Weights of a small GPT-style language model, trained from scratch on English Wikipedia.
Architecture: no biases in attention or MLP, untied embeddings, capped logits.
Training: 521M tokens, 7952 steps.
MLP neurons of a small language model. Each row is named by its layer, matrix (up: input weights) and neuron, and shows model dimensions 96-191. Each number is 200 + 30 x the weight over its row's rms, rounded and kept within 0 to 999.
Before each neuron's rows, "fires on" lists the tokens most often at its 100 highest values on Wikipedia text that the model never trained on.

fires on: "iv", " involved", "ov", "v", "d", " part"
L2.up631,173,210,181,199,253,227,236,266,151,215,171,170,186,234,233,193,170,203,246,240,209,200,227,174,212,232,261,211,215,158,225,235,174,142,219,259,237,192,159,183,176,198,214,168,234,243,190,178,185,204,255,183,201,209,208,200,107,162,161,181,203,221,176,198,152,260,164,190,225,198,158,234,186,205,166,149,223,183,251,202,194,215,149,207,225,147,156,191,207,145,225,212,212,206,193,215

fires on: ",", "),"
L2.up980,193,204,274,216,214,182,221,202,212,170,208,203,240,185,162,141,231,181,158,206,191,136,214,245,132,159,197,158,197,209,198,237,186,182,193,180,207,242,156,236,202,210,196,157,229,175,182,223,200,178,182,197,196,241,206,153,186,198,216,250,249,175,215,198,177,185,236,232,206,243,190,164,199,184,186,244,177,142,259,208,215,209,233,233,174,189,176,183,234,182,242,172,193,230,173,206

fires on: "-", ":", "if", "im", "op"
L2.up346,229,195,206,173,236,209,165,221,210,207,179,156,163,185,198,186,223,225,256,180,186,235,221,173,201,218,158,221,268,245,219,159,223,209,229,176,198,257,222,221,168,215,214,182,196,236,200,190,225,210,177,207,187,217,220,203,216,216,184,265,194,180,263,202,203,151,176,241,173,219,169,169,210,241,255,213,234,175,183,188,167,182,181,154,211,205,231,225,188,166,237,251,287,216,185,260

fires on: " O", " /", ".", " -", "O", " ."
L5.up358,190,172,178,216,200,153,209,158,211,201,207,199,185,201,163,209,208,190,179,157,217,189,210,201,178,122,189,195,147,163,212,177,259,200,229,200,231,212,216,189,186,243,184,277,134,162,167,224,105,181,160,200,189,154,228,234,260,182,261,264,163,155,182,226,179,207,203,218,186,153,222,198,169,192,166,257,242,177,194,148,214,163,153,193,167,185,222,153,189,198,173,166,220,199,205,200

fires on: " ", "-f", "|", "-H", "|---|---|---|\n"
L5.up272,190,207,131,200,174,168,174,224,211,197,198,219,182,195,191,183,182,174,190,204,220,266,206,186,230,184,228,178,206,224,188,200,176,202,275,196,169,195,237,222,220,182,213,158,154,196,225,198,189,188,201,222,154,212,201,182,197,188,173,215,202,148,226,223,166,230,152,205,183,232,228,134,236,207,222,249,210,216,204,178,140,156,238,178,265,255,185,207,218,210,187,238,256,248,161,169

fires on: " at", " of", " from", " attended", ":"
L2.up1478,217,189,201,217,241,268,191,204,206,236,174,191,173,256,241,180,184,213,205,231,174,218,208,209,182,194,189,227,177,191,146,225,201,195,182,251,199,212,190,194,196,190,173,231,221,181,235,169,204,214,174,191,202,184,225,218,190,205,210,183,215,189,187,185,221,132,199,218,204,231,215,161,166,199,210,192,284,247,211,189,178,251,165,174,226,149,171,177,181,215,241,199,206,192,155,236

fires on: ",", " While", " Although", "While"
L2.up968,284,231,159,220,191,240,206,178,172,216,208,172,195,241,275,202,218,205,209,219,233,164,195,205,198,218,181,233,206,252,212,214,245,156,165,199,236,239,194,191,190,257,156,192,243,233,192,167,209,173,212,193,221,165,191,244,164,240,252,217,201,194,185,228,217,177,151,214,193,223,254,197,185,194,158,146,202,140,235,209,197,186,196,220,204,181,177,261,205,146,181,180,201,268,151,187

fires on: " an", " the", "An", " some", " a", " An"
L5.up943,183,175,201,266,246,262,229,190,189,158,193,206,226,249,209,195,204,182,194,207,229,199,211,178,187,176,284,167,207,226,196,220,192,197,213,203,138,226,225,207,197,213,202,169,215,198,224,232,212,241,142,262,177,229,183,220,157,174,241,211,257,204,222,209,223,154,215,245,196,212,207,218,137,185,227,235,190,172,258,170,226,207,187,221,159,160,197,210,187,240,220,160,229,269,230,191

fires on: ";", " ;", ");", " |"
L2.up780,253,240,198,174,144,225,187,234,141,229,186,189,236,212,190,239,211,188,203,246,216,231,173,194,191,192,209,175,250,231,176,192,179,166,188,240,184,221,243,238,223,240,210,234,215,149,210,199,240,199,197,200,178,193,193,189,165,234,222,248,200,225,293,218,189,170,181,215,204,146,225,260,229,247,189,214,228,198,149,189,226,217,163,159,198,214,191,252,169,153,254,195,197,183,171,199

fires on: " De", " de", "e", "de", "-de"
L5.up160,215,231,199,222,198,198,205,201,250,199,218,204,240,245,198,221,184,167,210,228,179,160,223,183,224,178,291,221,194,213,168,213,220,190,163,200,226,191,214,176,283,187,169,201,192,224,201,174,185,219,142,223,201,183,170,241,240,216,166,250,193,222,249,246,145,243,201,215,205,179,233,227,181,240,154,184,242,170,222,190,143,234,225,167,190,173,200,232,157,188,212,214,220,210,190,227

fires on: ",", " during", " /", " (", " after", " before"
L5.up384,264,165,200,176,194,282,223,261,203,218,204,209,259,207,188,150,206,177,180,186,232,157,179,216,223,177,169,163,219,218,228,230,184,186,212,147,263,144,214,239,164,206,230,186,172,201,215,193,203,221,222,187,258,179,170,191,214,146,205,205,216,181,179,280,216,200,138,185,178,186,216,162,200,221,169,185,237,223,282,252,181,166,166,165,241,180,163,213,226,178,189,218,218,295,222,149

fires on: ".", ")", ".;", ":", " have", " |"
L5.up939,199,201,141,231,147,166,197,234,161,178,214,192,211,225,204,221,177,227,206,193,168,193,180,142,184,185,201,173,229,219,216,169,281,163,214,234,180,190,223,245,117,222,227,189,161,227,196,160,213,210,110,231,167,217,194,231,170,140,177,185,203,246,217,272,178,191,169,237,264,229,216,246,226,179,232,228,165,207,194,225,227,242,235,174,196,135,190,195,181,170,199,153,180,190,216,212

fires on: " of", " de", "re", " in", "-", " on"
L2.up369,231,233,209,218,215,263,170,226,182,228,199,132,213,218,213,192,197,199,189,172,192,158,187,165,175,220,213,162,193,241,190,188,177,255,136,239,146,157,204,221,224,206,121,202,226,168,220,246,193,158,207,223,167,204,175,194,186,266,213,194,245,227,194,213,234,242,175,182,211,255,168,194,198,189,195,163,258,163,220,170,170,209,192,169,162,161,193,214,209,200,203,207,237,199,246,212

fires on: " has", " album", "Notable", " have", " Billboard"
L5.up85,224,222,231,207,215,164,176,166,168,173,226,212,172,122,229,212,185,204,143,171,225,165,209,163,236,168,173,250,218,200,219,187,283,167,172,237,198,141,200,157,220,223,147,210,226,183,173,191,206,203,188,199,135,213,177,188,230,124,241,173,228,163,195,197,189,186,233,145,205,240,238,235,225,191,153,172,192,196,223,217,97,214,204,231,190,190,154,209,187,237,206,167,200,244,176,146

fires on: "-", ".\n\n", "-c", " early", " late"
L2.up295,226,219,201,189,229,244,207,185,257,192,197,156,199,188,240,240,218,152,164,190,224,183,230,134,247,236,181,158,197,155,178,166,211,211,218,194,196,187,221,198,217,220,222,173,189,210,190,196,183,212,215,208,196,241,174,178,145,216,192,201,169,204,209,278,174,208,204,170,194,212,167,243,177,166,178,179,176,222,218,206,213,219,160,178,184,248,280,187,204,175,223,168,208,256,206,252

fires on: "er", "a", "ar", " He", "ent", "har"
L2.up267,219,253,241,192,200,190,191,219,191,217,177,148,223,211,182,176,195,185,180,231,200,184,162,252,184,190,207,187,187,199,176,243,238,178,207,235,194,212,181,168,253,235,198,172,167,215,199,201,174,223,256,238,144,222,246,184,194,209,184,143,202,142,227,262,249,140,174,187,205,190,241,206,228,171,166,195,220,195,218,209,236,185,166,252,182,192,185,254,153,181,225,195,225,206,168,217

fires on: "el", "ing", "ft", "h", "ion"
L2.up116,197,147,194,167,217,194,220,170,149,226,201,218,202,213,225,154,249,235,154,196,179,142,206,204,152,205,188,201,227,135,188,189,217,171,187,226,203,111,202,192,256,201,243,172,217,228,216,172,213,192,263,188,234,221,164,211,192,175,215,150,246,232,229,214,210,186,215,140,209,192,246,174,209,185,170,184,190,266,195,179,191,209,217,203,177,188,138,207,171,209,200,226,248,204,217,196

fires on: ",", " and", " a", " or", " an"
L5.up1026,211,204,234,259,153,210,242,235,177,204,222,223,231,191,209,178,130,220,222,160,212,279,275,221,257,199,232,155,175,213,209,265,214,150,204,188,199,179,185,201,211,149,212,141,214,250,180,182,95,182,231,208,237,221,175,222,180,273,190,189,200,211,213,195,193,183,216,162,222,200,237,213,168,222,158,223,200,232,194,216,222,196,151,165,205,222,232,225,175,167,230,220,211,169,156,195

fires on: " |", " B", ",", " /", "ia", " City"
L2.up781,195,252,220,221,225,154,196,186,149,165,205,180,232,184,199,199,166,175,209,207,192,193,175,227,145,184,167,175,146,186,206,184,271,176,204,173,192,194,166,215,211,198,182,272,187,217,219,180,155,178,161,164,178,225,216,240,195,210,214,210,177,223,193,163,193,226,194,240,193,233,201,228,216,237,312,234,221,218,181,162,204,198,201,217,191,223,251,222,207,204,221,242,239,208,209,274

fires on: "re", "im", "-", "omm", "um", "com"
L2.up8,240,251,207,200,176,163,236,236,218,214,197,227,198,177,177,182,166,181,267,165,164,216,243,201,167,237,145,149,231,193,151,202,248,202,230,238,143,172,228,204,178,157,237,172,210,167,206,194,159,196,140,203,213,188,183,204,153,139,173,189,220,226,203,203,189,189,192,257,197,206,181,180,246,190,204,248,175,190,200,195,165,232,126,156,179,245,218,185,190,193,184,248,235,235,191,191

fires on: " to", " pro", " pres", " |", "ines"
L2.up701,183,210,168,235,178,180,171,247,185,216,212,198,241,245,210,194,211,187,195,210,231,121,195,158,220,216,158,201,155,206,182,150,217,188,160,218,144,138,163,211,161,175,177,170,202,259,201,189,194,180,207,179,197,202,181,215,169,211,132,232,185,234,205,200,139,237,148,185,177,238,230,177,148,136,171,189,192,199,189,206,169,148,220,187,208,188,172,206,214,255,213,174,219,256,161,215

fires on: "ly", " back", "ely", " major", " further", " significantly"
L2.up163,159,241,178,235,197,221,198,196,228,223,173,227,211,212,209,202,167,204,166,210,211,244,244,162,153,202,254,193,183,200,163,222,189,201,145,200,192,259,184,232,218,231,275,213,234,234,241,202,207,206,213,235,189,175,189,190,230,222,185,215,209,168,220,172,194,179,144,244,215,189,244,140,192,201,238,228,145,196,233,206,155,164,192,184,206,226,208,184,170,183,221,223,170,202,188,205

fires on: ",", ".", "),", "\"", "”"
L5.up78,203,256,226,234,204,243,205,253,200,181,211,234,191,261,206,228,170,232,195,220,262,198,177,210,188,206,157,249,231,217,167,176,159,215,215,203,153,132,209,164,181,238,183,262,176,181,220,195,152,232,241,214,150,220,211,237,198,212,245,169,236,181,185,223,250,172,177,163,158,206,230,182,174,190,214,165,171,232,221,201,179,280,275,210,192,161,191,215,178,182,213,199,213,175,159,198

fires on: " (", "40"
L2.up779,153,226,167,181,228,172,197,223,225,182,213,175,194,152,129,193,251,197,221,228,177,236,128,192,265,155,193,213,220,226,212,231,195,237,201,240,222,160,190,153,213,232,231,141,166,194,176,196,190,215,264,208,187,193,144,245,158,222,195,128,139,182,256,152,200,213,247,187,171,213,179,219,173,213,196,187,217,143,188,189,234,190,192,158,235,237,227,175,237,256,226,251,223,224,205,205

fires on: " |", " |\n", ";", " ="
L5.up1531,206,207,224,188,254,207,179,188,235,128,200,163,238,194,154,188,206,228,192,231,210,179,207,211,164,226,191,169,211,175,181,203,208,200,185,161,165,193,234,236,191,246,181,205,169,248,236,162,211,181,137,209,237,176,152,180,150,141,184,185,265,197,196,213,220,184,160,184,224,200,240,165,151,224,210,163,239,226,260,251,213,202,194,243,241,233,205,215,160,170,207,185,195,244,197,207

fires on: " of", ",", " in", " and"
L5.up261,216,198,230,235,226,223,144,128,184,228,268,202,198,153,127,193,223,208,215,147,199,259,170,215,157,159,229,167,167,212,211,240,216,176,165,212,182,230,175,204,227,237,234,161,218,187,236,196,192,184,181,194,241,199,162,194,240,205,243,184,177,229,262,206,157,205,262,211,225,208,220,177,212,226,193,220,210,230,184,202,168,151,214,170,154,158,211,257,218,205,193,197,198,233,195,193

fires on: "ologist", " and", ",", " who", " that", "ist"
L2.up826,234,130,189,216,177,208,225,241,229,214,191,237,145,217,149,177,128,236,177,174,242,211,242,195,203,205,199,204,165,234,168,200,184,161,207,273,189,202,223,167,250,189,184,138,185,192,204,184,192,200,179,181,185,126,200,129,210,196,234,206,218,264,233,213,209,190,178,180,228,265,206,252,179,320,195,158,213,181,204,243,176,174,215,263,185,258,213,229,166,225,262,207,206,208,188,214

fires on: "'s", "'", "om", " |"
L2.up672,150,168,165,200,181,174,194,173,206,217,244,202,180,156,151,248,180,261,181,178,212,127,211,191,187,189,174,170,247,162,207,138,214,159,193,180,185,179,150,117,166,202,179,190,233,210,187,249,214,269,207,172,198,202,182,151,214,207,148,178,193,194,240,190,232,193,151,229,289,177,274,164,129,178,207,215,244,166,160,221,212,214,215,192,138,225,222,218,206,172,219,237,148,215,229,222

fires on: " |", " ", ";"
L5.up708,157,218,213,211,222,160,178,137,198,196,201,228,263,172,223,173,227,130,227,173,216,206,145,208,160,162,237,149,215,199,222,182,209,156,213,175,143,182,227,157,196,134,160,187,212,262,184,188,213,193,236,162,180,217,209,239,208,207,164,234,228,193,174,232,173,206,194,241,251,201,227,169,210,140,212,202,216,204,205,253,245,212,184,202,158,121,223,292,245,185,197,238,194,248,171,228

fires on: "ly", " originally", "ally"
L2.up669,227,198,157,197,199,218,207,184,213,192,179,249,201,213,233,204,182,179,149,237,212,190,228,193,212,219,192,176,191,198,231,145,202,176,190,222,192,178,211,236,141,209,249,211,202,252,211,196,227,188,234,203,176,239,247,193,185,216,233,183,232,186,179,201,237,205,204,177,139,123,183,162,179,208,224,252,185,154,286,196,222,187,170,249,183,172,215,169,180,153,223,174,209,170,210,204

fires on: " Pro", " det", "====", "elf", "===", "ie"
L2.up1437,207,264,207,227,203,173,159,160,160,162,204,181,233,183,128,170,174,241,160,236,207,168,219,199,234,138,276,181,161,234,205,238,158,212,215,218,243,169,205,169,188,175,239,219,163,177,173,204,273,185,227,215,253,231,229,165,207,174,210,210,222,242,162,191,206,179,166,210,198,206,180,232,200,162,219,243,235,200,245,209,158,181,173,209,198,169,210,228,174,216,200,241,207,205,197,217

fires on: " in", " of", "In", " to", "al"
L5.up763,226,170,208,204,170,213,207,175,205,225,235,212,214,208,183,168,183,201,213,139,232,193,181,210,153,167,196,220,149,183,167,229,145,203,187,209,169,183,191,157,165,227,103,261,246,237,229,214,204,160,233,234,169,191,222,220,183,232,164,186,247,165,230,201,181,235,205,158,166,171,250,204,152,175,186,195,272,191,228,208,219,181,245,182,182,230,200,205,211,215,170,161,252,155,212,205

fires on: " |"
L2.up1232,176,202,202,162,241,215,193,200,241,173,206,228,216,200,186,172,212,211,204,200,191,213,182,200,201,175,234,221,199,238,157,203,195,244,224,241,222,218,209,241,193,188,236,206,155,172,215,190,209,179,230,198,188,209,142,203,237,151,205,285,168,150,202,205,206,151,167,226,190,166,196,213,172,232,188,246,167,220,196,221,248,145,198,230,159,236,194,255,197,224,172,233,217,235,180,204

fires on: " and", " \"", " or", " |", " the"
L5.up222,210,130,192,196,181,193,185,171,197,211,188,202,194,208,157,243,261,172,187,226,239,190,139,252,217,192,207,187,157,279,230,224,163,167,241,159,235,255,135,235,195,153,209,161,223,314,221,191,203,160,188,192,180,195,158,210,159,214,165,208,188,243,228,217,217,178,222,184,189,194,203,230,202,164,181,196,195,156,264,250,225,157,217,213,227,214,184,208,203,197,165,191,197,245,219,193

fires on: "-", " in", " |", " place", ";", "nd"
L2.up1406,191,258,137,184,241,223,240,205,171,222,245,191,240,236,166,181,227,179,168,167,253,123,206,206,148,145,216,199,162,201,181,197,148,176,233,232,141,171,187,175,276,192,245,217,249,179,165,216,244,209,224,195,171,203,190,146,191,185,226,239,192,183,160,159,242,115,133,189,175,222,183,266,215,182,206,219,214,189,240,193,182,197,161,195,178,212,190,249,195,170,202,191,172,211,167,235

fires on: ",", " (", "h"
L5.up70,185,197,166,216,176,205,191,185,231,247,197,218,229,195,182,177,211,204,249,186,229,238,214,189,201,233,191,158,165,231,238,214,199,175,201,216,198,175,250,159,243,238,189,244,200,153,145,220,212,196,221,195,173,237,195,239,247,213,152,213,171,168,228,178,184,215,246,176,159,210,171,208,144,189,182,203,228,225,212,166,177,169,221,176,170,192,206,200,225,190,189,204,160,212,233,242

fires on: " |", ";", "_{", "(", "]"
L5.up79,203,195,196,168,217,234,198,200,180,173,166,158,222,190,154,205,236,190,203,177,222,199,174,213,183,189,201,217,166,225,188,191,211,203,159,191,220,187,256,206,214,235,217,185,149,175,219,150,171,151,159,233,263,208,153,235,197,224,221,190,231,197,242,220,144,175,194,208,237,176,239,194,145,198,210,239,168,268,161,212,176,164,190,223,227,243,213,239,235,232,230,121,194,227,122,225

fires on: "d", "z", "y", "r", "v"
L2.up283,219,189,171,224,220,197,173,187,209,241,191,171,178,215,172,193,196,251,268,215,185,149,219,199,192,186,225,168,223,180,199,181,253,201,220,239,249,154,177,199,187,190,220,188,224,198,153,210,137,208,261,234,228,250,216,254,199,155,229,188,241,173,199,159,178,206,235,169,191,195,203,249,235,204,206,192,185,179,164,210,181,208,154,207,186,182,237,192,236,196,192,180,194,241,171,177

fires on: ".", "-", ";", " ."
L5.up214,245,242,138,206,222,156,187,203,139,219,237,256,165,189,203,238,231,174,206,251,171,210,180,229,156,175,230,230,198,229,192,193,240,206,187,207,127,202,183,189,222,198,199,232,173,174,202,225,179,206,133,195,131,237,204,199,205,176,216,200,227,173,191,221,147,170,141,183,153,199,158,240,164,181,155,225,258,199,200,190,242,186,216,243,162,132,206,195,184,193,223,166,183,225,207,211

fires on: ",", " W"
L5.up92,193,175,207,187,209,219,177,181,177,198,183,221,198,221,195,181,229,178,222,157,178,199,206,195,168,155,171,196,192,228,207,203,200,220,203,195,256,165,168,225,228,293,181,221,199,216,205,174,167,161,156,220,240,215,208,192,213,200,235,239,209,178,261,238,171,193,157,216,180,176,189,182,227,231,172,230,240,194,239,164,178,161,176,168,212,197,174,132,262,171,167,228,227,194,157,223

fires on: "or", "ar", "er", "el", "i", "y"
L2.up1156,243,225,208,227,225,226,161,187,171,228,183,225,184,218,184,186,207,159,194,192,232,194,186,248,137,155,155,189,212,166,174,209,246,186,176,212,148,203,134,171,247,210,265,219,244,198,174,160,193,208,245,186,193,185,179,184,216,226,157,161,207,224,230,222,169,214,202,179,152,202,180,195,240,190,197,256,178,227,228,210,206,244,179,143,201,237,183,212,192,171,218,216,199,248,161,161

fires on: " have", "st", "-st", "ch", "str", "h"
L2.up719,247,228,201,221,163,190,218,227,169,224,223,211,181,248,189,232,216,167,184,248,213,269,181,157,200,209,259,208,206,259,165,142,264,225,256,208,234,246,203,215,180,217,148,194,219,226,184,182,173,224,162,217,186,214,242,175,253,136,224,214,171,207,187,189,238,195,210,217,192,234,237,191,221,178,199,223,174,189,203,193,235,174,183,216,201,180,145,173,197,189,219,236,236,229,200,212

fires on: "J", " J", " Tim", " j", " Hy", "j"
L5.up349,230,200,160,182,224,191,190,230,150,263,168,236,187,243,203,201,213,190,230,205,175,162,190,217,173,213,206,225,187,224,187,187,210,214,174,218,198,206,194,134,148,213,201,240,168,206,238,180,211,272,204,268,179,203,266,179,208,232,212,237,192,190,205,250,240,134,203,172,210,245,194,199,183,166,179,217,259,177,226,220,142,158,233,224,147,188,183,197,214,218,136,207,207,211,175,175

fires on: "le", "er", " Ser", " Der", " Ber", "zer"
L2.up1386,209,202,165,261,224,226,188,194,192,204,225,156,201,241,204,195,210,164,189,210,166,185,155,256,134,146,230,242,163,225,223,227,199,211,175,171,184,231,187,214,152,185,164,175,203,252,158,169,168,236,256,214,218,190,185,224,200,197,199,190,199,244,164,213,209,214,242,206,244,228,154,133,194,202,199,201,183,182,218,142,183,204,223,187,182,256,168,189,156,160,169,192,200,197,167,191

fires on: ":", "-", ".", "|", " |", " ="
L5.up350,243,170,183,243,236,194,185,199,195,163,239,155,184,187,207,180,153,196,186,204,205,198,180,180,188,204,179,133,153,219,181,217,240,148,173,215,255,171,204,250,174,150,221,160,206,257,157,202,233,195,172,236,206,205,212,178,146,199,162,226,229,196,236,229,202,195,149,176,197,176,179,192,171,207,147,159,201,254,218,195,205,245,202,175,220,230,242,170,199,218,218,165,214,231,230,205

fires on: " to", " of", " for", " where", " after"
L2.up1124,129,243,214,203,225,205,193,189,213,210,202,253,210,205,168,212,257,200,220,166,196,199,222,206,224,193,201,250,164,171,179,191,203,184,193,236,211,154,219,172,210,166,220,216,247,179,215,188,171,185,215,237,244,166,200,136,231,222,219,187,216,199,244,185,198,187,168,197,186,197,168,225,204,207,193,207,210,182,180,249,214,221,201,225,231,146,176,215,265,193,209,187,229,255,201,219

fires on: " as", " a", " –", " January", " an"
L2.up1205,173,196,232,224,169,224,273,200,247,151,154,247,193,215,231,249,229,212,212,183,188,179,184,146,216,158,229,193,229,172,188,169,180,206,167,187,176,199,262,185,131,214,223,241,195,151,203,243,189,205,182,216,175,204,193,188,242,230,200,151,196,219,199,153,244,195,211,208,229,204,193,170,196,217,205,248,223,160,199,204,173,211,200,224,136,145,167,251,221,248,167,239,194,220,260,167

fires on: " |", " (", " Year", "\"", "."
L2.up855,200,154,238,217,221,215,182,195,220,236,187,160,176,195,225,213,134,199,197,222,214,150,180,171,154,205,165,198,148,232,158,192,242,210,224,212,189,163,176,168,193,232,139,214,216,170,223,185,184,204,206,191,207,233,202,222,182,178,216,213,218,210,161,186,240,236,203,175,195,233,220,245,138,189,172,171,162,182,210,190,203,252,244,206,174,211,140,186,250,209,208,202,189,196,215,193

fires on: "W", "-W", "ew", "st", " West", "h"
L5.up1269,191,209,199,224,157,230,190,166,183,194,216,218,193,258,214,160,131,209,226,237,194,224,195,212,257,170,176,200,169,220,182,132,205,155,238,251,195,185,156,215,266,146,141,174,255,118,187,226,188,198,213,228,204,185,187,211,197,138,145,216,197,169,224,210,249,178,227,188,159,210,215,219,221,170,177,263,217,221,200,210,192,189,186,230,151,214,173,165,195,158,150,184,240,207,219,195

fires on: " de", " of", "-", "-de", "f", " Museum"
L2.up1072,254,226,175,151,220,206,196,174,218,206,183,215,174,231,209,214,206,227,216,144,147,222,170,206,210,180,205,152,200,213,186,208,181,185,186,204,223,209,232,181,281,159,175,171,212,224,238,168,183,183,127,195,215,186,184,225,231,243,168,226,185,225,188,214,162,172,197,248,229,207,229,166,221,187,230,141,221,276,178,186,243,210,194,220,191,192,176,190,175,145,246,238,193,208,171,248

fires on: "-", ":", " including", " included", " were"
L2.up1087,236,252,191,212,241,229,215,232,198,196,227,200,222,185,151,144,233,212,195,224,206,202,201,160,186,247,206,206,226,212,216,180,177,184,233,231,226,239,243,195,162,176,256,190,268,188,272,174,214,220,212,234,230,174,194,207,202,211,160,232,205,177,231,177,181,168,118,231,203,231,214,162,155,185,239,172,220,170,191,202,205,197,190,196,190,205,241,213,163,210,232,243,168,249,202,203

fires on: " |", ",", ");"
L2.up849,227,141,169,227,159,250,238,197,170,183,164,226,203,254,241,157,178,115,261,191,219,175,143,199,222,173,236,169,201,177,260,172,178,186,239,186,211,180,150,227,214,249,191,152,201,209,197,238,173,196,200,149,171,202,146,184,213,226,226,203,152,253,203,224,151,212,164,186,156,210,238,200,188,153,123,218,190,172,211,188,253,264,241,225,187,186,171,224,194,240,199,236,151,249,227,157

fires on: ",", " |", " a", ")", " the"
L5.up1392,207,208,168,221,174,188,214,187,179,225,181,203,226,164,228,191,210,210,257,163,217,232,221,159,218,183,222,213,237,210,246,200,225,179,180,191,188,177,168,203,215,161,166,245,169,243,202,212,161,156,166,235,202,202,178,176,199,192,212,209,202,195,222,193,203,250,215,244,151,239,244,234,219,195,219,143,205,198,177,143,222,297,168,215,200,191,233,226,184,215,236,230,144,174,202,201

fires on: " one", " |", " One", "5", "one", "0"
L2.up1092,201,237,176,166,188,171,184,175,174,176,281,198,209,186,243,219,232,202,202,194,183,188,194,205,223,185,181,192,192,169,168,179,170,212,251,167,200,207,169,191,198,231,211,202,162,232,209,173,219,220,196,194,175,169,129,172,203,194,163,200,171,247,159,186,232,215,167,213,163,169,174,202,177,238,236,198,176,205,167,206,191,228,197,227,250,197,240,220,222,198,250,218,206,212,161,223

fires on: "le", "el", "es", "ing", "z"
L2.up822,206,227,206,170,174,217,250,176,237,204,209,186,198,234,145,154,209,158,158,213,196,183,190,250,224,140,229,167,231,172,201,179,212,228,139,213,241,163,245,209,177,199,287,192,236,197,218,175,205,170,239,199,102,248,205,273,201,198,143,210,225,173,179,140,199,162,212,193,224,226,205,206,130,172,228,222,169,287,215,178,181,187,254,192,206,199,183,198,180,165,235,218,214,178,186,201

fires on: " there", "o", "z", "ex", "Ex", "There"
L2.up397,258,195,179,178,222,207,159,191,205,182,188,202,218,240,226,173,239,193,163,199,141,219,266,167,180,110,185,210,200,214,208,196,204,161,216,234,195,156,208,209,174,232,166,161,234,158,193,202,230,238,246,243,203,222,206,244,193,193,220,160,180,213,253,198,180,237,210,204,186,266,233,191,192,192,229,242,197,172,136,183,222,149,178,193,201,177,202,214,206,198,220,101,184,188,247,160

fires on: " in", " of", " won", " to", " at", " winning"
L2.up879,134,178,211,214,209,254,209,241,189,208,216,201,181,220,195,159,229,180,216,202,185,240,264,181,210,188,101,221,188,135,203,251,151,184,217,205,192,178,176,191,193,221,222,229,164,190,200,210,189,206,253,249,206,189,225,282,188,201,246,203,182,174,163,127,190,199,163,224,213,186,187,195,219,202,224,228,210,196,153,214,191,194,224,178,218,188,150,184,219,188,221,202,177,173,193,198

fires on: " and", "-", "st", ",", "ere", "ne"
L2.up1301,238,220,201,184,240,149,190,254,177,194,219,201,182,175,196,193,251,219,211,232,257,161,180,165,206,177,211,215,186,254,157,184,181,167,215,234,201,232,172,228,179,228,193,145,152,167,208,210,248,181,145,258,194,199,148,161,160,195,201,218,190,228,230,241,179,195,257,175,242,214,213,205,225,216,173,147,186,194,220,229,216,270,213,218,226,189,216,220,156,201,232,220,249,236,193,203

fires on: " |"
L2.up646,259,225,195,185,231,187,155,175,193,173,186,219,198,207,233,198,191,172,219,197,179,166,218,194,159,194,205,144,226,234,173,198,219,131,194,199,191,188,222,196,188,190,182,184,196,176,228,204,190,209,231,243,189,205,209,192,160,155,236,191,214,190,191,220,150,151,208,185,219,265,172,156,165,160,227,147,192,158,232,195,232,189,209,205,103,176,167,237,201,189,272,176,211,228,208,222